Weights of a small GPT-style language model, trained from scratch on English Wikipedia.
Architecture: rotary positions, no biases in attention or MLP, untied embeddings.
MLP neurons of a small language model. Each row is named by its layer, matrix (up: input weights; down: output weights) and neuron, and shows model dimensions 304-367. Each number is 200 + 30 x the weight over its row's rms, rounded and kept within 0 to 999.
After each neuron's rows, "fires on" lists the tokens most often at its 100 highest values on Wikipedia text that the model never trained on; "fires before" lists the tokens most often just after its 100 highest values on Wikipedia text that the model never trained on.

L7.up550,188,317,170,240,239,201,220,165,199,177,200,173,235,215,153,153,237,183,108,209,145,236,183,165,199,184,126,276,202,130,181,228,234,198,218,186,146,179,189,217,219,219,174,216,224,169,187,226,237,186,176,229,215,190,152,224,225,185,186,159,161,193,214,231
L7.down550,148,220,245,182,165,195,200,212,227,212,173,221,140,211,203,213,218,120,205,201,229,213,223,256,166,203,197,155,216,177,185,197,191,184,217,177,134,167,230,197,180,207,172,259,293,183,230,195,205,204,227,200,201,140,244,195,194,235,165,234,201,149,213,210
fires on: ".", ":", "=", ". "
fires before: "\n\n", "\n"

L3.up950,208,161,229,201,236,177,207,174,276,262,220,242,225,168,140,224,125,226,225,210,193,193,120,210,147,189,246,227,230,226,270,135,192,188,214,201,210,216,217,224,135,172,219,191,166,196,233,227,195,251,260,181,236,245,200,223,239,202,179,208,237,189,176,229
L3.down950,190,174,265,275,156,192,177,223,236,228,218,231,246,148,173,205,184,230,157,186,200,160,205,186,170,252,224,221,208,184,212,198,192,203,219,196,235,179,202,176,208,158,141,215,225,250,237,166,160,252,208,222,209,229,158,190,230,207,156,246,242,187,204,211
fires on: "\n", "\n  ", "og", "ok", "oc", "eg"
fires before: "- ", "k", "kor", "h "

L3.up1603,227,203,193,174,200,108,238,182,172,210,178,156,221,250,132,203,141,182,182,265,156,207,249,280,224,203,217,236,219,223,188,170,199,192,219,186,158,179,222,211,206,165,183,217,166,167,265,174,187,182,213,211,193,288,237,227,201,238,176,206,174,201,174,242
L3.down1603,162,207,218,240,192,204,197,226,210,203,222,194,169,208,185,171,229,251,184,243,206,181,208,196,200,202,237,224,169,181,210,217,177,204,210,239,177,250,215,212,196,177,217,187,199,208,169,206,250,204,236,160,145,175,146,166,222,214,224,225,253,183,184,193
fires on: "|", "\n", "| ", "\n  "
fires before: "\n", "- ", "\n\n"

L7.up1457,163,141,215,232,244,173,145,166,213,261,208,164,173,195,223,191,219,205,174,217,164,219,184,158,213,204,227,173,221,206,219,189,152,202,234,200,200,196,229,241,233,170,219,229,216,247,186,181,195,165,182,217,213,185,250,208,192,220,195,199,147,193,159,209
L7.down1457,205,161,184,154,274,147,189,215,190,195,206,230,183,210,195,188,211,202,228,204,264,136,236,196,204,188,180,172,192,209,228,208,206,221,245,232,226,179,198,214,199,225,217,202,215,201,177,140,173,188,168,165,245,219,222,214,217,233,174,212,158,211,185,171
fires on: "al", "Al", "2", "| ", "3", "1"
fires before: "-"

L3.up529,255,181,176,177,230,190,205,206,185,164,251,143,189,203,211,202,143,202,206,212,194,178,188,226,163,223,155,191,209,224,254,202,196,237,162,234,204,201,166,198,234,203,151,216,196,196,220,229,232,220,193,207,271,187,208,205,225,261,193,199,200,243,146,213
L3.down529,240,214,233,181,160,201,210,222,160,187,251,139,173,230,203,179,156,233,245,191,173,185,210,144,182,213,149,227,197,175,198,202,184,221,229,206,183,186,231,243,256,186,181,246,192,152,214,246,224,166,201,122,239,219,186,183,194,202,236,210,227,161,175,168
fires on: "s", "ts", "ents", "ups ", "ots ", "ors"
fires before: ", ", ". ", "| ", ": ", "\" ", "are "

L8.up582,148,201,204,182,183,168,212,201,196,195,204,210,218,220,166,212,197,202,179,189,166,210,224,236,226,223,228,224,187,204,167,181,152,210,179,224,198,214,198,231,190,228,208,229,199,195,269,163,221,174,158,167,209,189,182,176,188,230,202,160,282,201,168,179
L8.down582,207,203,261,192,223,187,214,207,175,201,203,192,227,167,226,212,210,201,208,204,224,227,198,161,218,156,225,218,191,211,216,194,201,184,203,235,197,198,174,217,230,233,185,210,204,165,296,208,194,227,224,221,203,203,195,148,188,222,213,230,160,223,209,162
fires on: "1", "==", "3", "9", "4", "2"
fires before: "–", "\n", ",", "th ", "\n\n", ":"

L3.up946,195,202,201,179,172,170,149,199,192,218,184,230,193,188,246,200,140,214,173,192,217,208,146,214,197,161,200,231,232,200,204,134,131,146,222,188,241,205,211,144,245,229,247,210,189,222,188,182,250,219,210,210,228,243,175,237,163,235,211,191,238,240,204,187
L3.down946,166,260,190,205,176,220,227,246,147,210,288,179,137,212,169,156,217,233,188,204,199,179,183,173,166,196,200,222,258,168,229,191,156,226,254,240,182,182,224,245,214,181,213,179,247,158,216,147,165,261,207,213,163,224,199,219,163,202,237,216,145,199,261,216
fires on: "==", "effort "
fires before: "\n", "\n\n", "of "

L3.up1425,161,218,139,213,232,247,190,185,245,135,217,189,233,239,160,233,204,188,204,187,205,202,148,216,183,155,136,232,180,228,224,191,161,212,124,126,228,203,172,160,161,141,191,178,216,179,225,145,265,204,198,185,194,224,153,230,204,232,157,194,197,213,198,239
L3.down1425,194,188,215,217,204,204,179,189,264,186,223,242,168,276,197,216,182,181,218,231,174,217,191,234,185,207,206,193,190,252,235,186,196,205,190,221,213,185,218,225,217,176,195,215,165,168,226,188,231,216,221,193,166,204,185,181,163,188,203,135,217,244,146,206
fires on: "to ", "'", "t ", "-"
fires before: "s ", "t ", "be ", "have ", "re "

L7.up174,212,145,188,172,216,232,188,181,263,173,193,181,209,215,219,177,182,219,223,285,167,233,199,180,256,195,238,190,236,204,240,162,191,199,200,207,227,209,192,170,220,183,140,165,157,144,192,185,207,114,153,210,199,249,187,170,212,212,180,230,231,151,212,158
L7.down174,197,225,206,197,209,197,210,209,149,208,244,228,187,194,248,191,208,232,205,182,228,198,190,203,201,210,160,168,175,179,203,211,183,227,178,234,167,219,200,191,209,205,225,194,207,234,183,203,210,270,182,212,169,141,262,184,231,150,188,222,191,187,163,203
fires on: " ", "|", "| ", "Sport "
fires before: "|", "\n"

L8.up956,180,202,199,266,210,181,185,203,211,190,143,210,242,207,215,146,190,228,184,230,181,196,189,205,221,181,193,234,198,216,227,215,192,200,252,238,191,204,203,250,193,208,147,180,164,170,201,246,195,192,242,180,211,195,145,229,164,228,190,196,202,188,158,178
L8.down956,190,210,232,202,194,187,202,240,236,189,191,201,210,172,198,235,197,216,216,193,194,207,194,172,207,195,205,192,244,210,203,190,236,208,224,234,221,191,217,149,213,194,165,224,198,195,198,216,259,219,192,194,183,195,222,178,193,226,205,198,204,199,210,205
fires on: "\n", ". ", "| "
fires before: "- ", "| ", "to "

L3.up1054,170,199,165,230,194,163,181,185,130,222,131,184,202,192,227,237,150,189,190,207,194,197,155,193,279,199,195,250,222,165,215,208,243,211,236,190,195,214,217,258,178,182,227,186,230,210,211,189,202,166,203,188,206,288,189,218,212,179,185,183,260,182,205,244
L3.down1054,182,192,164,225,228,198,182,204,209,153,230,239,232,218,219,193,255,196,225,234,224,196,246,211,176,226,277,198,188,216,190,192,163,148,239,245,220,178,140,223,187,197,219,229,158,178,174,232,218,205,190,204,175,152,211,172,193,159,209,154,192,214,213,216
fires on: "1 ", "2 ", "5 ", "4 ", "days ", "|---|---|---|---|---|"
fires before: "| ", "\n"

L3.up1710,274,229,180,181,171,197,205,204,190,227,203,179,180,195,246,224,221,175,192,254,185,240,168,196,258,194,136,219,185,115,165,194,209,194,177,233,205,208,187,212,189,154,182,176,196,215,190,206,189,219,180,183,274,244,221,189,164,182,219,174,175,198,192,195
L3.down1710,206,240,248,168,220,233,232,185,194,224,161,142,201,182,192,206,184,221,190,193,216,159,217,208,175,176,225,225,217,235,201,219,143,219,179,223,148,181,161,208,193,272,228,172,243,182,190,166,240,151,203,221,164,190,222,210,210,186,189,270,243,206,212,205
fires on: "\n", "• "
fires before: "- ", "Total", "| "

L8.up370,211,233,196,200,212,217,189,177,189,165,161,202,179,187,221,236,214,205,206,130,190,230,206,221,235,239,205,236,235,197,177,239,184,202,208,195,240,171,194,204,167,181,182,196,196,162,218,133,225,202,202,143,190,316,212,190,165,230,209,222,234,125,230,222
L8.down370,186,200,166,189,188,212,140,225,172,221,255,246,208,182,187,215,185,223,202,188,212,193,221,228,197,200,213,204,150,192,198,182,221,202,238,202,210,189,187,196,204,181,221,218,200,256,205,218,192,221,222,169,173,186,127,216,243,163,183,192,188,237,256,184
fires on: "|", " "
fires before: "\n", "|", "| "

L3.up1324,148,167,161,191,189,181,167,180,150,135,192,195,201,174,191,233,243,143,148,194,206,203,223,228,160,227,162,211,212,161,199,180,159,235,251,132,197,223,218,197,181,126,225,224,239,212,160,226,193,181,183,217,228,213,221,193,248,195,201,225,212,201,280,234
L3.down1324,211,177,199,229,222,209,197,199,215,237,176,194,214,198,212,190,221,189,184,195,242,213,214,255,175,229,168,193,181,252,163,178,241,216,237,191,215,212,215,200,225,226,191,174,203,232,158,211,180,219,215,187,217,169,194,202,205,198,187,177,217,194,193,173
fires on: "\n", ". ", "\n\n"
fires before: "| ", "He "

L8.up990,155,224,205,247,173,188,238,197,211,233,220,235,164,204,246,239,232,209,202,255,202,214,175,170,241,227,186,199,199,223,224,181,192,258,177,180,267,195,108,221,255,173,184,189,192,183,198,216,208,195,189,192,187,162,187,207,241,192,216,177,218,221,169,175
L8.down990,195,215,237,236,167,197,164,136,186,257,221,193,160,171,203,201,181,196,185,156,231,219,246,180,196,196,196,203,252,242,213,206,220,245,219,214,221,180,210,167,266,226,223,202,204,198,214,173,184,255,205,163,189,207,196,213,215,224,223,139,161,182,210,170
fires on: "'", "Sh", "Pok", "ow"
fires before: "s ", "ed", "ing", "em ", "ots "

L3.up637,250,198,188,176,221,175,173,216,224,178,172,208,191,212,146,207,169,207,238,247,184,196,218,279,178,124,148,206,216,206,191,212,179,210,171,198,203,192,172,245,233,200,192,200,219,205,202,191,198,167,217,172,208,229,210,225,213,188,193,181,209,192,216,223
L3.down637,185,227,190,178,215,226,168,240,195,175,218,151,185,216,203,210,172,224,205,173,168,190,224,223,226,209,211,230,202,191,197,245,177,229,188,184,177,246,251,226,184,223,198,203,242,177,262,193,196,203,187,207,176,229,227,198,157,205,167,231,235,189,195,177
fires on: "es", "ing", "s", "ings"
fires before: ", ", ". ", ".", ": "

L7.up893,164,182,144,236,224,220,192,214,199,176,212,203,189,145,229,236,233,235,233,240,235,210,186,198,256,181,190,205,168,299,239,194,121,167,222,241,207,167,189,225,230,237,205,211,225,205,167,220,169,131,197,185,199,219,258,248,250,208,168,197,217,203,178,224
L7.down893,177,235,222,146,159,220,183,164,199,180,163,230,210,237,235,187,176,240,185,208,206,215,151,215,184,180,151,256,246,207,227,210,210,230,189,185,199,221,255,186,248,193,182,230,187,160,269,195,184,225,234,160,187,199,193,204,248,200,160,196,235,203,186,169
fires on: "'", "i"
fires before: "s ", "t "

L3.up1527,177,218,235,182,243,197,110,163,163,206,215,183,263,179,175,235,150,186,218,186,202,165,124,174,185,131,213,202,221,212,224,172,183,206,201,206,244,245,188,192,213,181,217,194,227,186,196,208,243,235,262,242,138,208,213,208,201,212,186,211,237,215,158,231
L3.down1527,234,157,189,137,119,240,227,199,205,291,157,195,202,200,206,158,283,192,216,186,213,136,147,185,183,205,226,189,228,189,119,241,217,192,196,158,176,188,172,258,202,210,214,249,179,210,192,242,209,163,216,152,199,241,164,200,257,147,190,172,230,191,128,195
fires on: ", ", "March ", "in", "May", "May ", "October "
fires before: "200", "201", "202", ", ", "199"

L7.up1759,184,163,209,198,183,204,148,193,213,193,232,203,244,150,240,217,182,209,223,164,182,182,131,214,166,105,167,207,217,225,155,199,197,186,180,193,233,233,188,206,259,136,205,162,179,214,183,236,220,205,194,169,137,209,243,228,173,174,193,196,212,226,184,238
L7.down1759,199,177,144,153,218,167,178,222,134,164,235,171,222,191,210,198,184,155,161,182,155,191,185,195,210,173,174,208,207,181,120,201,220,170,153,177,190,253,226,234,220,208,203,194,212,222,198,200,228,145,150,187,172,261,235,224,214,190,178,245,219,158,151,203
fires on: ", ", "May ", "June ", "November ", "August ", "March "
fires before: "201", "200", "199", "197"

L8.up441,161,225,201,179,229,208,238,190,270,188,153,212,200,223,210,180,190,194,239,205,195,247,142,256,231,213,215,195,214,251,229,199,168,186,217,236,164,163,236,171,268,170,142,230,180,229,195,145,222,246,206,188,159,213,171,197,167,209,152,183,194,187,192,219
L8.down441,185,216,204,209,244,236,175,147,226,211,217,264,259,173,162,221,232,155,146,189,185,238,197,293,219,203,228,204,175,212,179,215,190,194,220,254,208,164,182,188,170,215,225,170,154,161,240,259,173,196,238,211,249,180,210,204,194,215,182,183,182,165,200,227
fires on: "'", "|"
fires before: "s ", "\n", ", "

L7.up82,139,195,166,224,165,210,135,189,213,202,188,237,207,190,185,250,166,189,205,198,184,193,134,197,153,138,221,248,224,212,203,217,165,189,173,158,253,200,173,255,189,202,198,147,166,171,233,186,226,186,156,162,179,245,180,166,207,215,210,160,215,171,197,214
L7.down82,180,224,190,196,187,236,226,242,157,146,253,166,177,158,185,243,199,162,207,209,245,221,236,183,217,197,214,201,182,180,176,200,224,180,169,226,189,220,182,199,246,205,211,192,233,220,328,173,180,202,268,141,212,175,198,194,185,183,296,249,178,207,209,188
fires on: "'", "|", "===", ",", "(", "."
fires before: "s ", "\n", "t ", "\n\n"

L8.up120,207,213,169,272,180,180,198,202,215,233,181,210,206,216,230,208,193,233,118,251,186,218,192,247,164,232,188,210,184,227,195,196,217,233,213,187,197,206,163,153,192,191,249,195,189,198,188,136,176,196,205,213,236,222,185,251,214,210,196,138,203,239,202,223
L8.down120,172,218,215,203,226,196,228,161,219,158,244,279,205,194,233,142,207,149,238,172,245,244,189,176,211,224,168,171,199,220,175,183,193,212,241,245,202,181,163,216,206,185,204,201,154,193,174,205,199,207,147,149,216,172,227,179,145,230,205,193,205,221,233,202
fires on: "'", "2 ", "9 ", "202", "DF ", "’"
fires before: "s ", "| ", "t ", "4 "

L3.up526,197,223,201,232,248,248,160,227,184,176,157,138,205,199,182,262,161,170,226,244,185,264,162,235,218,219,190,192,217,167,214,168,230,177,222,220,204,218,174,152,217,212,164,186,248,214,178,148,213,238,179,200,249,258,154,184,207,227,184,183,242,174,222,272
L3.down526,248,153,222,206,219,196,195,249,189,200,217,215,219,207,251,187,186,182,224,180,229,192,183,206,247,166,215,193,218,226,212,193,190,219,197,157,203,212,173,227,215,236,157,240,240,169,217,226,190,238,203,149,183,176,218,200,194,250,242,194,189,201,147,232
fires on: ".", ". ", "s", "women"
fires before: "\n\n", ". ", ", "

L7.up1208,201,191,182,219,215,219,211,191,184,208,148,208,207,234,208,212,215,170,166,227,209,206,167,172,162,251,203,188,205,185,159,207,192,141,141,264,180,244,258,149,146,170,199,171,256,208,204,220,242,204,241,240,252,210,227,206,219,209,175,187,220,191,233,245
L7.down1208,176,170,167,174,214,185,185,179,246,209,162,219,243,187,184,170,185,207,151,282,213,217,152,224,187,228,196,203,189,154,212,258,163,247,195,205,217,164,231,179,262,201,216,180,191,166,124,185,191,238,191,198,243,244,165,161,206,187,165,242,236,189,218,214
fires on: ". ", "\n\n", "== ", "| "
fires before: "The ", "It ", "== ", "=="

L7.up620,203,225,178,157,206,215,154,161,174,171,149,172,237,203,210,173,196,171,223,216,175,248,181,237,172,219,172,229,242,200,293,158,153,175,183,228,185,247,223,211,210,205,139,196,155,232,200,163,202,168,187,209,221,239,186,226,157,205,225,165,245,128,220,181
L7.down620,191,188,214,201,186,175,189,290,199,217,193,210,184,181,204,134,226,209,141,166,216,189,209,166,214,151,138,201,210,218,127,226,218,164,164,190,177,203,194,181,223,196,177,178,213,246,204,235,246,248,210,178,272,243,207,242,236,156,138,234,183,212,142,144
fires on: "| ", "(", "in ", "Q ", "the ", "."
fires before: " ", "|", "Q ", "#", "2"

L7.up425,219,230,199,166,238,199,184,140,206,219,138,132,142,201,186,178,256,168,171,245,167,251,169,253,229,207,156,206,215,200,180,167,189,240,131,149,165,211,206,141,206,181,230,239,188,191,215,180,204,243,230,223,193,236,164,212,243,273,214,197,146,174,156,161
L7.down425,147,202,189,184,196,197,185,199,225,183,187,204,217,233,160,218,204,221,250,221,215,155,166,204,161,196,203,170,194,197,217,194,216,240,173,203,205,156,193,190,196,153,223,198,240,273,190,180,253,273,208,179,240,237,205,171,196,219,229,206,164,212,172,198
fires on: "is ", "was ", "\n\n", "led "
fires before: "the ", "a ", "in ", "an ", "to "

L3.up83,210,193,156,241,208,206,166,225,139,160,181,177,186,188,204,157,235,197,219,208,191,222,154,225,252,170,150,209,236,182,183,200,212,168,186,192,230,153,148,244,220,172,229,198,215,177,165,141,220,216,178,194,228,222,158,225,181,165,182,214,140,247,224,192
L3.down83,186,175,261,217,232,224,178,212,163,231,215,233,182,175,176,235,221,195,186,166,205,215,207,165,217,182,192,198,161,221,247,213,188,153,218,198,163,235,177,227,216,201,191,208,200,158,304,232,184,177,174,191,147,205,209,159,183,211,165,177,226,155,149,206
fires on: "8", "2", "7", "6", "3", "4"
fires before: ". ", ", ", ".", "; "

L3.up1755,216,210,201,200,206,223,195,196,239,187,166,193,189,218,203,243,166,218,248,219,187,197,149,197,117,202,220,208,212,194,181,194,204,252,162,168,224,187,220,191,172,154,194,165,176,147,161,154,223,170,144,177,201,220,236,206,196,241,177,217,254,197,189,180
L3.down1755,67,210,208,230,191,181,211,194,173,220,185,188,249,207,186,195,198,268,185,189,227,196,237,209,205,169,210,222,170,200,173,193,228,169,233,189,228,194,236,179,223,192,224,187,212,213,222,222,207,158,248,189,176,168,157,201,149,188,209,196,155,148,218,196
fires on: "ed", "ing", "ly", "ent", "ated"
fires before: ", ", ". ", "."

L3.up233,224,206,256,195,226,239,221,176,205,204,176,202,194,212,196,210,170,207,199,223,180,217,205,208,235,230,207,275,220,195,174,195,249,193,183,259,196,187,180,216,202,192,182,194,202,197,210,155,277,233,170,238,200,146,159,182,155,237,221,196,192,242,195,211
L3.down233,206,220,171,214,221,191,205,231,258,198,208,193,253,292,190,200,184,174,255,194,152,147,165,163,155,186,226,179,248,172,180,166,194,192,196,188,193,147,191,234,212,164,199,212,146,241,209,184,209,228,249,160,180,171,189,162,186,201,219,191,217,194,201,187
fires on: "202", "\n\n", ": ", "199"
fires before: "4", "1", "5", "3", "0"

L3.up705,212,182,131,212,254,184,242,189,230,230,264,248,189,189,228,203,226,183,182,219,162,201,202,174,183,194,194,199,180,226,237,216,227,173,191,221,175,232,146,198,231,206,215,207,199,152,164,183,161,155,212,115,208,214,186,226,141,192,205,161,226,225,224,200
L3.down705,139,220,195,161,141,210,210,203,171,158,267,212,122,226,208,220,226,198,186,226,228,210,237,188,244,217,178,194,164,220,178,235,178,201,199,172,151,171,200,171,214,198,185,169,166,217,159,210,176,218,174,203,260,185,193,211,249,216,212,166,223,172,194,238
fires on: "'", "-", " "
fires before: "s "

L8.up554,236,258,163,210,194,179,181,208,207,181,153,206,194,221,223,190,229,146,229,242,203,188,158,210,174,250,225,209,216,137,249,207,169,226,199,202,219,193,254,183,178,189,244,152,205,164,199,213,268,219,171,249,178,184,237,191,206,166,181,186,172,168,188,257
L8.down554,219,228,247,205,208,189,186,173,211,171,209,133,196,239,213,268,212,214,197,195,209,190,215,199,216,223,235,186,206,174,172,215,198,205,211,255,155,177,222,211,194,169,218,239,158,254,225,174,204,258,216,227,203,172,152,231,206,179,186,255,200,187,233,173
fires on: "–", "; ", "| ", ": "
fires before: "1", "0", "2", "3"

L7.up713,169,209,148,176,176,209,206,184,254,249,210,148,219,242,192,168,281,170,204,267,178,182,157,202,183,181,193,182,187,272,172,213,168,183,218,254,213,233,154,202,214,173,200,154,191,200,144,191,193,222,229,155,177,202,240,209,233,197,184,190,149,172,231,201
L7.down713,155,204,197,185,161,218,152,201,207,242,211,256,233,213,187,211,217,257,198,200,167,164,177,201,230,222,182,224,203,145,233,222,195,233,222,252,267,191,194,180,199,187,215,236,214,201,216,205,201,200,100,192,221,195,195,212,146,184,205,170,219,189,217,204
fires on: "'", "j"
fires before: "s ", ", "

L3.up976,211,112,183,176,224,197,173,186,217,229,193,217,215,186,190,198,190,190,237,205,174,237,107,192,250,193,201,269,243,234,186,184,208,234,186,193,249,247,176,197,185,203,121,201,211,203,212,225,230,174,182,193,236,213,174,211,195,181,223,160,222,225,207,196
L3.down976,200,223,182,174,268,241,192,210,149,229,174,186,221,245,171,148,235,150,203,192,221,138,212,152,241,161,241,154,187,168,124,242,190,199,163,143,199,207,141,207,165,212,258,209,208,191,189,226,178,217,194,191,238,195,217,157,187,190,208,181,183,193,191,223
fires on: ", ", "of "
fires before: "201", "199", "200", "198", "202", "192"

L7.up808,205,214,153,187,189,164,245,188,169,193,110,192,263,219,200,216,199,181,177,173,162,196,164,280,176,161,198,213,230,245,184,146,184,175,201,183,212,205,168,210,224,165,250,226,166,189,204,193,224,153,175,246,196,206,218,220,159,226,225,172,196,239,179,255
L7.down808,194,128,173,163,218,187,270,194,206,191,162,209,282,142,188,136,216,234,157,217,213,172,137,277,149,179,184,146,260,242,199,183,244,240,204,194,209,159,225,158,219,156,226,195,229,204,144,218,195,189,144,215,195,191,226,193,171,200,230,206,190,207,190,262
fires on: "\n", "a ", "A ", "x "
fires before: "| "

L7.up1040,189,174,202,159,175,198,188,184,190,153,153,164,198,221,195,155,208,175,161,166,193,241,220,185,199,240,207,206,188,203,236,212,187,229,186,250,178,178,195,246,199,189,208,198,200,212,215,154,207,133,225,230,188,275,215,209,165,190,221,237,107,238,194,195
L7.down1040,237,231,165,146,166,217,182,264,255,216,231,240,240,205,200,209,142,150,176,182,246,203,199,238,185,194,208,202,199,253,185,198,217,227,191,162,189,169,226,258,213,214,174,234,219,206,172,178,167,194,217,297,201,176,243,210,192,184,214,221,180,227,241,212
fires on: ".", "(", "\n"
fires before: "\n\n", "\n"

L8.up1565,126,209,221,186,249,146,223,185,155,234,185,199,214,177,190,179,201,217,204,265,188,203,201,197,250,177,133,199,183,218,216,221,162,224,223,189,208,224,246,243,194,220,196,211,169,193,144,219,181,161,231,268,212,241,184,169,235,230,215,187,146,176,147,204
L8.down1565,263,170,194,200,221,165,197,178,261,190,171,188,165,183,196,228,198,217,188,215,188,137,234,245,192,246,185,203,203,258,185,194,254,207,215,251,164,192,207,212,163,180,193,183,233,233,229,202,177,231,216,142,160,275,283,296,158,175,181,215,217,243,136,189
fires on: "al", "0 ", "Al", "| ", "the ", "2"
fires before: "-", "Roch", "KSA "

L3.up26,191,277,213,214,231,179,178,202,225,186,159,180,211,190,169,230,185,197,184,257,163,187,182,137,204,220,259,305,219,239,208,191,215,200,215,238,212,161,175,186,215,187,206,191,224,164,210,184,202,182,179,205,226,212,209,191,188,260,144,144,198,235,241,221
L3.down26,157,221,227,190,184,173,238,192,225,137,183,208,189,175,206,210,215,150,223,189,191,192,177,219,195,196,240,236,236,179,169,219,217,251,209,237,195,156,198,182,221,185,208,226,204,201,182,216,195,186,150,152,226,120,218,195,220,269,195,163,247,228,199,226
fires on: "\n"
fires before: "- ", "| ", "He "

L3.up1495,165,221,193,213,223,148,242,177,205,187,150,159,230,196,194,238,227,200,208,154,177,191,250,140,214,187,183,192,222,167,237,199,162,209,205,209,247,194,180,217,199,178,114,238,259,201,192,211,159,217,192,226,216,235,221,197,192,202,238,187,194,207,236,235
L3.down1495,194,222,168,185,201,233,163,199,208,215,177,235,207,202,188,186,168,175,207,219,234,186,182,212,177,193,203,183,216,200,192,144,202,212,195,241,204,214,218,181,216,188,241,163,252,182,207,211,171,190,222,197,175,230,246,188,205,177,202,255,278,187,182,193
fires on: ".", ").", "round"
fires before: "\n\n", ", ", ". "

L8.up88,201,247,188,199,222,174,196,209,270,220,126,160,223,170,201,186,140,205,265,249,209,214,173,196,188,147,138,229,234,215,226,221,173,251,165,207,212,165,200,197,225,192,180,176,199,166,200,172,195,128,218,229,177,223,211,201,226,165,232,168,258,240,234,249
L8.down88,273,199,220,159,196,222,210,190,174,245,183,215,185,204,199,196,184,150,220,184,167,213,243,240,181,177,166,214,201,225,172,200,210,201,175,155,79,202,201,208,233,220,235,255,278,173,273,162,170,151,238,167,189,203,209,200,182,217,172,255,214,222,207,184
fires on: "s", "es", "States", "years", "ers"
fires before: ", ", ". ", "."

L8.up813,205,213,210,266,215,174,212,196,163,202,235,189,216,144,221,235,189,207,200,203,182,210,198,188,229,188,211,238,243,172,203,175,194,261,196,176,200,143,243,192,171,182,166,191,195,190,209,137,203,228,224,186,206,227,188,159,159,234,235,229,200,213,169,190
L8.down813,176,208,260,196,195,205,201,204,190,182,194,195,181,183,195,193,218,205,220,188,209,216,177,178,194,192,200,183,190,208,197,182,187,203,213,197,220,235,221,195,216,201,210,195,189,198,201,199,220,182,226,213,176,196,202,161,200,212,235,232,146,178,194,204
fires on: "\n"
fires before: "| ", "- "